MLP neurons of a small language model. Each row is named by its layer, matrix (up: input weights) and neuron, and shows model dimensions 480-607. Each number is 128 + 32 x the weight over its row's rms, rounded and kept within 0 to 255.
Before each neuron's rows, "fires on" lists the tokens most often at its 100 highest values on Wikipedia text that the model never trained on; "fires in" lists the words (lower case) most often at its 100 highest values on Wikipedia text that the model never trained on.

fires on: " the", " were", "ote", " are"
fires in: "the", "were", "swissquote", "are"
L7.up1549 [147 122 123 114 117  76 132 126 100 106 101  86 110 193  78  98 146  88 160 104 117 101 129 161 140 148 139  56 142 140  85 152  89 109 153 156 134 154 124 115 115 157  83 174 145 162 121 175 131 101  73 143 127 136 163 151 167 127 127 156 137 130  90 104 101 105 102 174  74 116 149 131 130 108 103 131 155 108 144  90 143 119 195 146 111 119 149 153 223 143 132 120 117 182  87 161  37  48 116  62 168 100 150 106 125 152 188 119 178  96 187 149 131  89  93 118  88 132 101 151 103 145  81 158 137 127 155 125]

fires on: " that", " which", " who", " it", " they"
fires in: "that", "which", "who", "they", "it"
L7.up441 [122 154 156 170  79 164 124 113 110  92 113  93 178 154 110  88 155  67 158  66 117 151 139 114  91 140 127  93 124 165 128 153 128  69  90  83 196 143 158 164 116 134  97 117  78 129 145  86 101 114 101 125 120 134 146 146  90  89 126 153 145  82 177 136  96 113 104 129  78  89 125 169 131 147  81 133 107 165 155 113  73 144 144 137  79 137  56 144 147 132 137 153  69  82 107 152 146 148 135 115 115  84  92 118 195 141 114 111 142 170 146 148  82 144 102 142 165 121 131 155 216 144 142 177 128 233 117 106]

fires on: " an", " An"
fires in: "an"
L7.up2805 [104 137 127  91 180  91 106 141 200  93  55 130 161 154 133 141 141 163 101  89 113 132 115 183 101 147 142  88  31 165  92  99 125  86 193  99 158 120 105 126 112 143 140  84 208 141  99  91 147 148  60 123  94 170 107 147 123 112 140 120 147 112 204 150 128 142 152 154  94  83 147  84 147 142  49 134 117 127 147 108 171 132 175 132 102 133  92 120 165 139 144 105  99  80 106 138 162 105 152 103 210 119 192 140 151 136 137 186 129 193  79 108 165 138 150 118 155 164 107 148 149 103 129 122 128 167 149 153]

fires on: " was", " were", " had", " have", " later", " has"
fires in: "was", "were", "had", "have", "later", "has"
L7.up1716 [131 155  81 118 114  89  83 135  69 158 136  95 110 163 124 138 129 120 201 161 178 105 146 147 128 174  82  74 125 129 144 133  99  25 128 120 170 155  66 162 135 125 154  86 183 143 187 133 141 165 101 150 114 117  93 208 110  96 163 112 179 176 117 154 102 132  70  90 167 115 185 121  89 167 120 125 142 110 137 118 176 167 123 132 111 120 148 143 178 122 111 153 129 100 157  93 119 104 121 174 174 142 115  79 178  88 167  75 187  94 112 172 103 162 160  78 175 141 117 121 136  96 140 119 144  98 142 133]

fires on: " the", "The"
fires in: "the"
L7.up552 [149  80 124 158 154  31 104  86 124 146 134  93 105  78 117 104  74 162 174 131 143  99 170 112 124 105 143 184 131 123 130 145 120  76 106  85  92 129  98 110  97  90 190 110 105  98 142 122 156  65 129  82 139 118 153 175 123  85 154  94 139 144 149 122 209 129 119  83  84 199 118  92 125 119 142 125 127 107 157 128  76 115 147 131  95 110 168 110 162 111  57  97 146 140 154 103 172  88 134 143 120 147 128 112 118 105  76 117  84  82 161 108 157 117 176 146 182 108 101 130 177  79 151 124 132 200 229 145]

fires on: " and", " a", " but", " its", " no"
fires in: "and", "a", "its", "no", "but"
L7.up2536 [100 183  79 162 105 138 108 159 166  98 142  83  86 111  99 135 157 169 143 139 121  98 141 209  92 143 182 175 189  84 161 136  97 104 111 139 127 143 128 136 118 122 139 133 105 132 166 121 151 152 112 123 163 113  99 145 160 127 184  90 119 104 138 176 120 105  88 197  90 167 144  96 114 135 111  68 149  86 109 128 123 168 137  91  65 155 161  74 127 141 184 184 160  90 165 167 118  99 113 124 169 137 150 188 131 130 172 132 101 106 132  96 128 130  77 174  99  98  93 132 122 105 135 127 153 153  92 192]

fires on: " was", " were", " is", " be"
fires in: "was", "were", "is", "be"
L7.up187 [127 152  96 148 198 143 127 144 143 202 143 100 133 170 162  85  77 147 193 110 180 172 129 207 119 173 142 118 207 143 103 137  95 179 138  88 137 159 185 137 100 146 100  86 120 102 185 160  98 117 147 123  66 195 157 166  83 117 163  73 108 144  95 129  63  95 125 100  31 131 148  85 130 123 172 117 167 140 127 157 101 228 109 134 194 168 138  68 160 109  89 138 204 149  86 106  69 149  80  34 111 137 149 144 151 150 163 140 172 143 149 155 153 102  76 141 116  77 141 156  83 105 110 137 155 170 152 117]

fires on: " the", " The", "'s", " rated"
fires in: "the", "s", "rated"
L7.up750 [114  86 115 111 103 141  78 104 158 161 125 126  94 142 114 107 149 157  62 111 196 126 122 131  96  93  82 107  34 135  72 123  95 121 123 100  61 156 110 111 130 106  88 154 153 115 113 134 125 118 110 154  92 149 168 130  99 111 103  65 165 165 118 110 178 125 127 105  69 150  68 155  65 133 119 144  92 104 143 107 159  97 166 152 100 116 146 185 131 150  88 150 104 124 144  74  43 109 119 185 115 163 123 119  84 117  72 128 110 194 103  47 150 129 108 117 108 144 107 135 108 120 139 135 127 176 157 137]

fires on: " a", " A"
fires in: "a"
L7.up2680 [ 86 127 112 151 148  73 161  66 188 168 167  93 153 147 165 129 140  83 158 138 144 138 117 175 132  62 103 119 114  91 122 171 115  81 107 113 137 114 136 163 115 134 139 133 136 129  74  88 113 146 151 140  89 130 174 169 156 118 132  80 129  98 165 116 115 137 165 135 108 161 102 104 109 104 169 182 173 120 121 132 130 129 119 116 162 147 119 111 167  66  98 141 113 136  87 182 121 105 181 152 117 115 126 125 135  84 164  83 137 118 145 211 115 139 131 128 155 145 128 113 117  88 160 168 145  61 130 159]

fires on: " a", " had", " has", " to", " its"
fires in: "a", "had", "has", "to", "its"
L7.up2198 [149  66  91 100 169  88 128 123 154  99 141 116 155 110 143 115  88 141 112 106 115 109 124 162  49  98 148 135  89 154  79 160 137 159 130  80 130 160  77 177 126  72 168 149 158 135 111 137 131 141 199  88 107 148 174 130 175 109 122  98 101 153 182 130 112 156  96 151  86 193 159 106 149 157  61 112  68  92 176 120 119  76  99 188  90  83 210 135 150 169 111  98 130 158 147 133 154  57 117 136 107 179 183  57 139 123  94  73 125 218 138 145  88 146  95 153 181  81 131  98 150  79  90 158 155 148 111 165]

fires on: " to", " of", "'t", " would", " Time"
fires in: "to", "of", "t", "would", "time"
L7.up2759 [123 137  89 154 147 160 105  97 156 110 153 162  49 152 156 108 157 155 110 165 136 137 155 134 174  78  86 144  37 148 191 165 132 129 144  69  79 151 119 112 103 111  92  72  69  66  52  53 131  93 159 134 122 127 141  99 145 115 108 119 163 151 130 149  87 146 121 164 115 126 157 141 167 121 102 117 172 127 130 168  87 137 118 162 117 121 149 160 126 148 172  77 116 111  92 122 124  65 124 160 176 157 144 120 110  85 102 127  86 154 184 197 157 153 117 207 155 107 156 143 105 107 116 121 151 112 106 132]

fires on: " an", " An"
fires in: "an"
L7.up1708 [101  94  92 138 178 101  85 195 112  90 127 123 115 169 121 122 128 187 139  93 160  38 148 211 120 113 109  74  97 120 114 126 110  89 108 130 114 148 120 165 135  90 188 145 197  97  71  81 126 127  76 127 104 130 137 109  77 145  69 171 112 201 126 139 156  56  65 106 115 153 143 170 114 164 120  86  97  69 107  88 174 219 138 111 141  98 143 128 178 120  87 142 115 143 168  83 117 165 143  83 181 122  93 125  69 149 150 101 137  94  69 176 134 115 111 142 174  72 158 148 149 125 166 128 137 188 165 132]

fires on: " a", " A"
fires in: "a"
L7.up296 [145 142 141 121 158 127  72 137 135 122 120 129  95 148 136  90 132 146 153 121 158 152 131 182 122 155  87  95  88 132 139 117 126  87  65 114 159 149  95 176 143  75 185  86 105  82 114  54 123 132 106  88 102 161 117 137 121  76 123  69 122 106 149  89 104 150 120 120 136 147 164  85 128 166 109 101 156  85  83 122 130 103 120 158 133 129 136  87 147 132 166 111 155 116 118  57 131 171 138  95 188 101  89 120 116  85 112 115  96 133 131 140  75 162 161  72 141 114 156 107 200 163 108 133 105 104 148 158]

fires on: " the", " The"
fires in: "the"
L7.up348 [130 169 126 133  86 121 115 143 207 147 125 157 133  68 189  84  87  95 154  88 131  61 170 180 138 155 126  81 136 150 125 112  82  96 174 115 171 172 134 117 133  91 154 105 118 122 179 120 152 135 104  90 119 109 121 139  93 143 102 100 120 130  90 170 155 129 110 189 145 158  97 126 173 183 118 133 128 103 139 111  66 113 144 132 118 132 105 130 116  94 125 119 112 168 109  96 118 108 113 173 156 152 126 106 186 113 125 161 161 110 168  87 204  99 120 122  76 101 129 177 136 124 167 132 156 199 210 129]

fires on: " in", " to", " the", " from", " January", " of"
fires in: "in", "to", "the", "from", "january", "of"
L7.up1579 [ 90 149 102 199  87  75 103  77 203 136 155 107 106  74 111 130  74 196 145 138 159  74 110 109  98 105 120 137 160  76 160 125 139 131 176  97 100 119 120 109 143 126 115 127 184 117  71 128 210 127 103 117 103 114 178  84 180 108 117 115 138 181 151 163 163 134 112 104 105 185 138 133 105 139 157 170 150  68 114  82 132 119  84  80 111  46  43  76 104 166 161 158  93 127 111 126 147 176 124 132 103 138 101 130 192 137 166 113 133 142  80 175 106  94  94 113 191 141  86  92 167  51 157 150 128  93 173 114]